Weights of a small GPT-style language model, trained from scratch on English Wikipedia: untied embeddings.
MLP neurons of a small language model. Each row is named by its layer, matrix (gate and up: input weights) and neuron, and shows model dimensions 240-367. Each number is 500 + 50 x the weight over its row's rms, rounded and kept within 0 to 999. Numbers have three digits each. A neuron's up and down rows have the sign that makes its largest values positive.
A block is one neuron, or neurons of one layer that tend to fire together. Before each block is what it responds to, as a language model described it from the Wikipedia text at the highest values.

Responds to: Mid-word pieces inside transliterated Arabic and other foreign proper names, often after al-/el-, e.g. Al-J-ay-zani, Sharm El She-ikh, al-H-aw-i.
L9.gate1068:582438422433417528580517504520454466568539498412575493515469501632493497509534553461472490586559415466536529532525446500548527581543446559523488543559513559580470462494367441509525440500506562533524499477423509524510546450567438522517535486545509534501432516490499562523494507549555434374521442458462471533493503537513475494544485569468482467492522536483421522447473452519474528425485
L9.up1068:529508453470454577567554497478526504449480506499584504539523563559550466509481490441568514500509502513505503539519488502452472495449494586504455492494431530438485431454463420529471516406490553560433485472508439546506536580455537508512455497500523461483396594448594485502483577542541543448459474584574565499465457551459531430672533523516464568558450542496512448538467526551487464540452
L9.gate1139:462508418510545581436522627576502582574471550526511483541445474483442489531615503437512440535570586474512478485533493466523606574451456552595490565506533549477420460467393473466514519441519534527403491472481465491590486491534529561638516489484482544563458540484460503485475436341525484411418451575500539610522471494457505460587495426421410474520485464492470544501639368588504469476502
L9.up1139:506565501482466426375533515506435538501516576562576529573455462438455510453536470431532483528443500443549492524425426527566557463511467552510442501479521488498450495469544440511614579478533549559461412461548409544541522503496504472517529532473465523528403502461513532528568533565439574491581372479392522478484509416494600522562495399433429470464492464463498508544523621471532463570458

Responds to: Prepositions, mostly of and in, that join a noun to a following phrase inside a fixed expression, e.g., Rookie of the Year, seconds left in the game, away from.
L7.gate143:506508448465541574528572530478496540532500477488478383488535469464498443459528516450426515558502597503471545553578486488505440467544452436549520457496543509400554497492461423571526482555490596529522474492477539513496483471484556427540570503515513374610496544509480586455469483437543444525408387545459533460533569427504489436431523551545471469471516314570377415432616453426451484492427
L7.up143:599484481504570461371403401526465506483500425488466477458475546496514529550493516525445517521479430510536551451478468509499638527503450532436551431486453583389530455450510461484443425478540481452491540479492441471590522541586415551505472419465461449535519538536472578526548455487478437533497456544403490673521523392431490569469427458525381590502550494533534547522527548460493385511491
L7.gate324:484489469485433516412503490556508450509552535505494570468467567540552470455448476513427505473508528442563516604500485604470584452472518537438575562510418493457416371463437530571488489347510539509535539511461410527543422449448426525455467571435440468447480455477500435576514439536502541450513514496459464510482575405424520406476465485489567487435500511547587604537426489484510532473495
L7.up324:491535425519479504491484477581408497534529482496514442547478531470537495644472479460468485505432483506442540419438573508556548492547520511495530561499436597489451511440400397530526528515489485413432473478512528507446529527434407446471543495505516472488462526456483538449465551470449551478376525485465471451459483469554410497492554489534553431604524545521464407429470486542567461461494
L7.gate371:511480466482541454548559529502558448488492444559537545509487433511549546470550491533401536492511573463516443489556478471471499484570514550514524466642557437600527532532515459575581459481484595430507550482514472538451596504528542529476523514488461447545537567522472479544456518504431553508498417482462585633455637520491569476557448556505539439507419504509517485513498473500507534462482
L7.up371:463563536495560511518530561543515449471471539461481541642512538417542417456513560427470483476604473435472497545514515473453489529541521533521466497402577538513495529572456494462583477564419504460544461500497396508552463501491480539485454468522467466473512545377523495500453518504501493471481495515443538527590426583468448482505624416523503496536499539503483477454417509519552506506506
L7.gate497:527509449428485450563553486562583576549451545489446480441527533577547443376506552522457551528481360502645438533450476463520416423471437528505384543455558496444598569485422477521442419470461500466603504484438621472441591442566465503492480498507464596544544473555595523549578467486526432440482477488491550522464514464553423502516518559501466487455492575558500561505513456617484497436511
L7.up497:502442537598509493526423479496422516434497465523486523489528517433508420547411569586518491456485576424486510485487508524465570450625563540521518436439442549529391522442477440502545457527469443521490504556500413527545436487483483512486507499441624523546477483468402529561482510491470512551481393467576411516484503484480516436475521484431600489501530579550446514542541468431526559539544
L7.gate523:491523583525513547498554537508416539481499453458511520406565515489531501520431522405511567520490588474534523477490513475433562606492565562505563543545549516469513471490440520455567409491468483505442497540506598421521494475451370548407493580535500495482369484533530485482478480486491558478473510579465442486500498603442490467511523501448566551493518563534524520433413556461449373509488
L7.up523:528476508488568549547531509422520489498438395536463482529504585465528452482499476483465471584531517495573442481541535509502536370451464608455591416508554494514526452533472439498545534456569479473436543430473448523567509470563485513504462459493400524540565492525502508553449457500573490498409547553473614521460503505583543507467491447431490435548548515450552548617464492596519551460493
L7.gate1071:506487544466492567345506573507530557549512489604511434579485473455471477481498574548541458394528577478447466523516515565554426559527535478480480541421508465493539566435452485479436515451522453496557473483560523473547548503496562436523451512427406471489452484482458539449558485557400503519483490436492418458525539485502360472358510517537433497519425517521504540544497486431531497417537
L7.up1071:540515433449440472427567609473586568492457543452562500466516456493591511620515603473450400481548466469511471496511459521461509555492488525500555500425476478506480537458465551437490503493570499484478494509517517417420531501460576418534470509487451439407505446496563483526461542472466491553545561468479414607429520518510541543427493489567494554570466501509477454490501514465505440485403
L7.gate1282:570485443463571492520546511456513519478465466515537376472462444561469405395443550510500475431549532495426529468468570519510520472592438528484570515558512458347481537500557486446567542551458403545509564468481498503533527473542484425483470561498485491529510529535499493424498509468489482469492483535513559557410505514506536534548547439520459439529469519477534500479517461449509529514443
L7.up1282:508509511512528526602570391421510458561403408433471523452530529485576425569501527473446498492510394596434569481474453503508491526440594505530601449532474531511463525488512497421464504583514636513551506412525542607586547530493476563569495552478527571457551468456602510560529537517454512463550504424507550483516514577577508572457549481459528556495521503539550412408422433525406519518584
L7.gate1482:400448468508515554402484548467413519482511501573498494425511542476527484489454506523409518555427478410497536519525502522532523609579537619442473399499541560485500456437548472514568591411540474519458491477600452471468462617508513495510493591520430500410508437512491490520481464513469574484519521537509569508433483470576516489478439510542591491536422458531523550431442480500586603519554
L7.up1482:586534683465606464533546502540551533493469431433606443510429424496548472465498432435588539491520468515519489613470461504448450509560446486516459505375495440486474471551483519464521434514618640433545431452477475534517452505457527529611429469546585575503496498410538528484503606518483440475502531493464490451522420528483536552560563487546496555432538465503532451554549483486457491509412

Responds to: The word in (also In) right after a verb, object or sentence end, usually starting a date or place, as in formed in 2004, released in December.
L9.gate1351:485493486486564500436531539493505488559523521511429433441460532437500596555451571594460498533538539651446491466500549563458458427558604463507523610529513477487544479507511536465513502552507455465504419499425522485449564548510526488422472597584504636603548533548457525545497533492525589471543531538451477543488487479484545446505486448483524419499449435460430502508475510419580511531512
L9.up1351:461483560474494507537504548533479498557493594537563551476423414455524603585507502581444586462481538439422495552593487526476574485464556456418484392489553380494454471555478490438472473529577488484499496533507426489551524532477488580494428593520431488509477438479488601529544527532495538545484501484412524509587364483491505567509484508477546516547462503570533567469656528536507588472487
L9.gate1460:597459457471555441442575518570465489493464515470525480493423456547560406573481443452437604651472505512415451577614452514489503543384564488499509435407626528485441578447557540456514529569512518524550466476554414445497441488526508481491453496531487474509456465531380499531505448507486475535514497506511488622428556674484564460467529469449476457442613562480445465499452540483450464451423
L9.up1460:570609453503556496508551528508545575480478452486481575501451533527433467527559491448480539510514493528453479527576470522432531412565554597496475530422514540563530460497441419492498494469583490567426544550512609508550537504524515387541465571497463443500521556512400441555572555539417548448526567596424499528471509448519529483465482447504479521465480536473523563608568524534494606400499

Responds to: Mostly "of" after quantifier or part words (most of, one of, some of, all of, four of), plus "under" and label colons.
L8.gate611:492521530517468563510523524485491490439542473498449442561476453457457515542572505490526481463452475494397515484436473509516445468487510515443585520521476513490415452506475529533497497521505443515510541437542456484581499564521492441430556529524568488584475519543545545489464392457407505429455551421594468561472542538551519574514463461486453487559460552519436545535499528539454463551523
L8.up611:582445530536457633552519556504493513487533570502481446479536494500569502558504624423559531505499505558531509514513488592422515455533623510522566494453536501406469467564444546483504490557448542492526537420541367479585534512452497488561496502549514482494596495554468435528471457502476484494563486520499507444467530474505545547547448579541422480512518477610502517483486490525453528486469
L8.gate675:505473459512340564573571500520521586555370475517538536485498452480552505552496557478538498498486387539514405535438565469439499475467554503452600500570543467550560566505507459534408464514451501431561471488504423474484558564508400477443454469501520377467475479501565551526570536464453532569501582486458531550514513504491481478474509509485529489492473594480600493492523513443521510465495
L8.up675:492454581521482465485473565527489423469440540600454439522559500465485535491508503540422411435558491526546499483572581532493452617462523528436467457480499582467459512592456442499523486460511453451599506460535453461576415467518461559421496626393466439457529496498529497557487593487471531496548546511506546500480483426495574510461505526414434411445473474497485443451472460508496596448539
L8.gate1135:496430511518578563572597600479432535561473516504524522501511471452460559553513644520518497517385488602535425495512551505573578393476508451501534556503527410503472568554458583657544546521529486492528495402497448567422430557566459491427464542529539589598573438454419480447494460524580554585499540446498485496470509474458520541529416495526471480485429462423479461491502516494513490522470
L8.up1135:445519494484544504483498535580523525462557433576513491513530490453525519602439579463465523590554497526463488494469589514477504443489587525508516463468475505465490522474575472427420572459452591607563489529577460538474468440486582456454475552494536457571536553457481508489540522464517560389576475524440486457519488496419430521400445498485510561533437427549437536462541498450401481567550
L8.gate1528:519504513519499584450564501464503508478481469479435543554445499457497498556468590565409506455551583545539485489549503423554522481605453524514540508553569560495489444476474437479534452495475491528474507510437380478482628480549509427478425457551493538490527548472563507483514575472582493526475409506520515548546551487529531470461466566539528433559533553487538602521561499510451562507483
L8.up1528:476466458571486459461552548520473591476512524566522507491471482473600571497496528447521491459476509465486441533505504528569386508584534529498611500410510497445564449490591466462569411566508535524548516561501429472527581467464466540460583456428505465509494528517522489485583466565545542484508423429522423516411490447516451557509417496428456527518561577476541559554486495441498584440574

Responds to: Subword pieces inside multi-token proper names, mostly foreign personal names, often after Al/Abd, such as Abdel-az-iz, Al-ess-andro, Ale-ks-andr.
L8.gate194:519452438582444474506596458474475530462535506499453469504524514510520465512492524459504559461453517497464509472583586546471549478507524474559493536450515497474462452571430569470461561462483474545451546512444508596519521448559543484560526433483553356491373446523522463539439457462571528445489442439548468598374436609496530424459509557489470518417547470518532491493579438420519425543446
L8.up194:549490445429435471444502542611554561479455564471485530476497520496450481549500460506340485426501546575538476483516545548557614437436539401514591440483450500497511469469503445532524556427403552524462419471411472385437463486521472433445544417520457433516470410476527532553514512376363477493515500548494511482515514525576462464576539491489421559522384466518469471550515503539547432541494
L8.gate662:464542465503554468459605473508438447601443526498541462510541517555498533493520502368432556538453487521501494507475452502513483545433527480527514561531466393491411493437516456427512596394496488500490562480489493482529458476525527535492538492505459543584457531485555590495546570470556491417512482457590465584502514509557528552699501521570425455451459478466528597496501412462414482426439
L8.up662:518524510375572448440628554547465517605513478382468464474441535507470485555435449512466519545489511457498482489624470524610481502541454542557463612589552418464470513483411520489450547490483475463432535505441499576424424514525510461557553487541522553547519470542506539576476509472408455458483433540427469537421533465544521460518518555398512447539494464471518475443502468507380473582446
L8.gate1126:516504508438461508614652472535512523522503505493503496519507517503496450468379487408403362461464518448516534452510565478526513491470522527519472468527438433513548433552474527511591545543510441567436401434505501514519535467497543537573482618533530528557436446420465560478404531426488388467536548499458504507499486541555454435613441551510441493547518463512482510558474493512533540561500
L8.up1126:510475484418445460445560526463515516481447526558453521541568518490491546439489591532518542517469509538479467556447493581536470426513490492608551529480476461446417520472480476624450494416487549446488602491525425484463472522505400539424563531549501502512541474531572555480422602534447516526473565464583457531465507524391624454556516457551425550449557597431533521564452466519470526497537
L8.gate1350:485491478557442521569490530541436558587546524562440482501436593566452597476491419540487415564578465509541507466542487463540452473446566537407453483509418521507452615501531535477365435520500517466479524458434544533498487433451403494455580458456598495429556513548457536461518417492498507529572451483464535536553513529462531534469453543526495474542458434425443537477490530536518523464545
L8.up1350:479557491543521447459547526452549509571552542443430483534368461500483529509434495480592453524540524611456493431484525445505469538479514459517470592530502499457494544457508550497405526449483384519465550477406455486579549410416460520484488493489513449607631526611495434478473441531559523457518429520558577528460504556484411438506479443443577520513484534403533471510454441508447544544532

Responds to: Word-internal pieces inside proper names, mostly Spanish/Portuguese surnames and places, like Martí-ne-z, Gonzá-le-z, Timiș-o-ara; also the hyphen in post-.
L7.gate85:425480442385442461563605422581545515498498556498537571465531457533560521494518555442610525468574398543425416543604438532576543523540489450575564543538516530481577454509487483528488546431455526528520560491506504520489483527552498501471416556481504487507489546651518471490487435506509473500471553485432432474442396488453438528466516499432539486433486421456450476472618546464507565517433
L7.up85:556504538428458474517540562452468505593505451427516503545491523490461573559501498453502500420514579414554588489434386501508440600501590478536486506596499602525459352519416494438493568547548440506447557432483547502535510485547593422482474497475473482520472430459472409596581537445469592502497433485507532457526582466542502491484529456494490602393479544511501527408572490463541485524507
L7.gate476:510424441514431469557519454591576489507551488527513472440419519529529467495531512466511498423607488514505437516492422558515484515575564557475535498527540500487446461577447512401556504480533433363487517436424469509479470537542537482496508478507549491535478467595499533456549484394535581515446464549495407532544487418473465440569455469386536486459498506432540591533478534515471575455508
L7.up476:528443449510505537515484537507376502487513439450471440557573502400536529430389530519556578470462502567548584607456519524443445538489498540442504546578527454470550436508465597460553496552500456527438471442531478511499515481522545524471517537495545513467486568538536528499622531511401553478547537529536448498467580522540638487612509475491484424508579341414508485480478461461553553544519
L7.gate503:528495587498501523522567497418537491608461490536521530522530611461481493514501501571592451502480449522532529433459514452516561433432499423496473580398575540545545424491517589505440528391471564479534507515519485471541582546470539514508492533558575493488472477596547574476458473550460529486529515455487533570415483411548521455442479461486478519443457445503512518516485577481556478455543
L7.up503:546522525495544484575486508521415464565465535447452570570493601465491563451551491477508453520444458448487537527463560478522497472531555533478435589448483564494533555527555488443507456473435500517492495495483487470568474482503416525580613507429595523499560513501528612445482515536496495462456596428562476567527508431565499527396534453485531461454483473460512458490460611431582515378500
L7.gate549:492417493502488497559486550545525491518479403566451517523456489518474434483603539513550554487491535444533481560534480466460542507529538470436479538423405497471626533518494516579465491444470521501515375489452444540401448476475520419466586465542526511471542501586485504481433437424526469543518461508529504487443520518501517485461489501522507550488542552496498537499485423529523530547427
L7.up549:505484459548472484485521466476481489493517509442470539425556551511486458405446555554450467478569487472519559615498419371564534448518440595506359578474542503472456503497477509437499371515451418538458463609473438426435505518595505531437484498530483459504543439468529467487533471474476417426494483503565468455412504565530600435545476463513476560515581539446377423363460500437512440537497
L7.gate576:531493524454590422502538508441549513502581477526482481522478623495522511549527516488447528522424540487478455463453479428473629514516574510541445473514548446563480542472469509580491514474482440553374526445579507504485529494567536584481509569624531465567557472495435502646434513464462438476489411507486626496508487504538506385532499519584570474555508526495487487570481486521497488556559
L7.up576:469518516531517541482488506554491505552425478488549467514512548501564412469577513511514491371512510490428501540579481434426482457568449545605463504525464459499476539496509515486491423456594454486474472374517514462364459595494532427547526594609510548529500551403449400500491523453485480484470440482389604525490548527533490442496566478588508423516496524571554520527501512489546492589503
L7.gate704:491493502543597626552458475485508473454453512585487477476586477603560425512497554510468476563531452522566545532492536513456507526438407540454460572541606537476511527539516542500480481590571528544468416437535547505549485520473519394474459462526550454485449555512459557564486527508542490558584527551492551516502516543474434505454527450559484445557389552494508555520469522441549457562474
L7.up704:564542489541588523568455520533484504466527527406504551534483464582458411427418509641418499501544578442481488479523478495425452617382463508541458501497553520471564498427378430497582427512458513494542459484468612519444508482504508448452498447513449494421526559525545523549554552428487434525495521564612534526489574430512460409395436484496454490517468539489447541461476423490496570600501
L7.gate998:455530493468591514562460488479470593522450527492509493438531540503556574503581467453464526470447524581493539572538428468500409517570469508436452549512529437443477494514512480484436515448509449478624502489481440501387594543467500474464576511593545452526511533489455506496522525502498517648425538549500513558499495371475490485480481529605563492512488483476520528484426473434572547521475
L7.up998:512403558477584490531501404527574428540447516526468524446570639576535544583477452480481442462530562425487507546547548401387494546562467454466440510518531559564525432525468406517523621529462542548542512494492567513560463477506463469486423605522487539375555475504458474486545502469481556445496526514494481431442531502472485547496445593492499516469511497532482569456489532548508564518469
L7.gate1274:432491523420367537563541508345417486534539394520500437481399473490458434496432532420524664520504435529519550537559497568455422475532563513566471498437557464457493512524382531578483554476617469488466500438519410510515482560580439434496475540499525487511418518547500460459401594428452393409469488463542499416503482561490501430486407500475575490492536482461415496507461491521435478487468
L7.up1274:496524523480504491533525482439539493551523516481577556438472472571521521513585483499475610461495465571543493577507437451515466517467519519394608554464479456427474404580436487490521516413545519505489534543447549541434518534446452449539551488428421445515385503440500534563410527353477532461562540467501448404493545442505511413488477440475563552506506412445501568475575441511470558426574

Responds to: Surname prefixes that begin a multi-part name, such as De, Mc, Le, La and Mac (DeLeon, McQueen), plus hyphens joining name parts (Harley-Davidson, Guildford-Midland).
L9.gate657:532471530482500525449495567460433604520519478601459517558590509512584589449464476424428381506437581504417451519501556563497586456475527468460589452532523513565526581569487590422506496467486517477439480408416452470582523509407447394527468565568628427567468577564515503535464470454538496501585546478462424577528549478505429438519498553539548480532517543509516524411445446420520487445481
L9.up657:479537532465566575568459480487453501503477505460340532538459494556551481541451472460427470407556380479486483549483605511508485431443514472522475531497482561559558570564437526487501419426542415501495514513456506513605432555428459529460503530561490519488596540482483549518480412466415491596439474542489516549428533529531413486497468518523521573477522518470480439447503477592515530408460
L9.gate737:500406537516506597454551420523532507578428447428470579575563477542518393542507583438505451463568437503467448557464491496480400522401494471586437466528515447463559543499479443514405439563589411493509480461488541537549536425445558522479407505500476564524555529522505490451488515493523477573522512432479471484450516579452445532506550577546463523506487526559446556585497505506481489440465
L9.up737:506487633420550480489490528502492528482488477479591571463533531587482570530528465570456516376469471563457501478463487588452516466583510477511419602509542522525464536612423469524437487472518485505530435541478478520487464502438512498503430573449456548472514386545505600508549475518484632495522525509498481473439518468548525495559467495522524455475490470473498455516463568463503518526460

Responds to: Middle subword pieces inside proper names, mostly Spanish surnames after an accented letter (Gonzá-le-z, Herná-nd-ez, Martí-ne-z), plus other foreign or split words.
L8.gate115:486477540476478572548485565532484573524550584550457534515573406443444591408478500539405576451517504503486472484470493529436445458452565402531521553475453609567547468533503561554472469506491472585517492599566483438529539485509471471420477490592500501497375471426486565509482462589418556538442451514505557487515512435499454388515528437485513536506466502545496469524482443427462486534447
L8.up115:521427519473474450490511470487502460426441429461532577513550450502478546540546526551395523472431465481487488574448564516489513482536493488542527495592561503454426497535437555536495494443522490564528472573367442577535499592479485480466439514484561478502443499616556446534540501571508518514487493519523475490527571423517510407530525540538558526468499545441558483508555497459460504537463
L8.gate805:385548451397578479523449518530508555502439528580563500489460596621547484392565446553514421421505550474495459582452526564463599439455494474456446413405575446513482501553454556433570455533535540487614503490489492441413529443530468530582555454549495484550563531543477431491398514527522417566463481463449481504489571379520412520476480527565500520464536546506492490545460429528589518542508
L8.up805:522558457456495452578400501508598469482485497516564580526462440508554551524514439534511484430540558430487501459456538513489475502463473584496446529428525558468522490447538482420469517460477469518420514494459518488485420491563504491580533559449482468393460543575409515407539537505535548503450574480450553464544499387483484512483545459450505498508591546495531465460570592552455446536445
L8.gate956:536499470441564464483458474488396429499535496482553515444480486502518446546551515551529596501405549490463559591445446518551473524517496526532572444587534558567482418559506552522494572415489506446532499516384536463435544491618471629460361484511533443561561584525534506624497487487423454448457503440548468471527472452499469576513507513540531532474584507464490403467474488471535455491570
L8.up956:546410515503522555423516432572582540558531499478502536551504450488534484582417421501561432471450462465608439515483462469569482526548427558476477556473556478477509511433434485496499515527484479481509544458534485524427486398573532467463536486407495392504466462537484569408485424437545404504465448422441423632568439472570552514532564544424469535528478513514434482483504497508441537511454
L8.gate1154:503548413471563524551543522501445539531501460506530494408527445478497505571495474544476553466504463546494444466472457470405530485494454481536530589574440492572552484532526476432494581470459488421534525535416481520523558482504446604470455527476551416589508514485579428578514531358519485453476467459482606581492499519488442575376529501496604443514521461431499429501488448515510478470498
L8.up1154:470607519437583471565515432476547556529519544548468520485502528471477493530481472468488471464377464366505382514460443533576532509551541541441556527430559514400541501523470606488474524512523545441546547488455537516441518487601433482438460493473477443483389501486488496551518458428546482459456465502472488539469496526507472522543491517510485493542537511524545437508579457501407559512495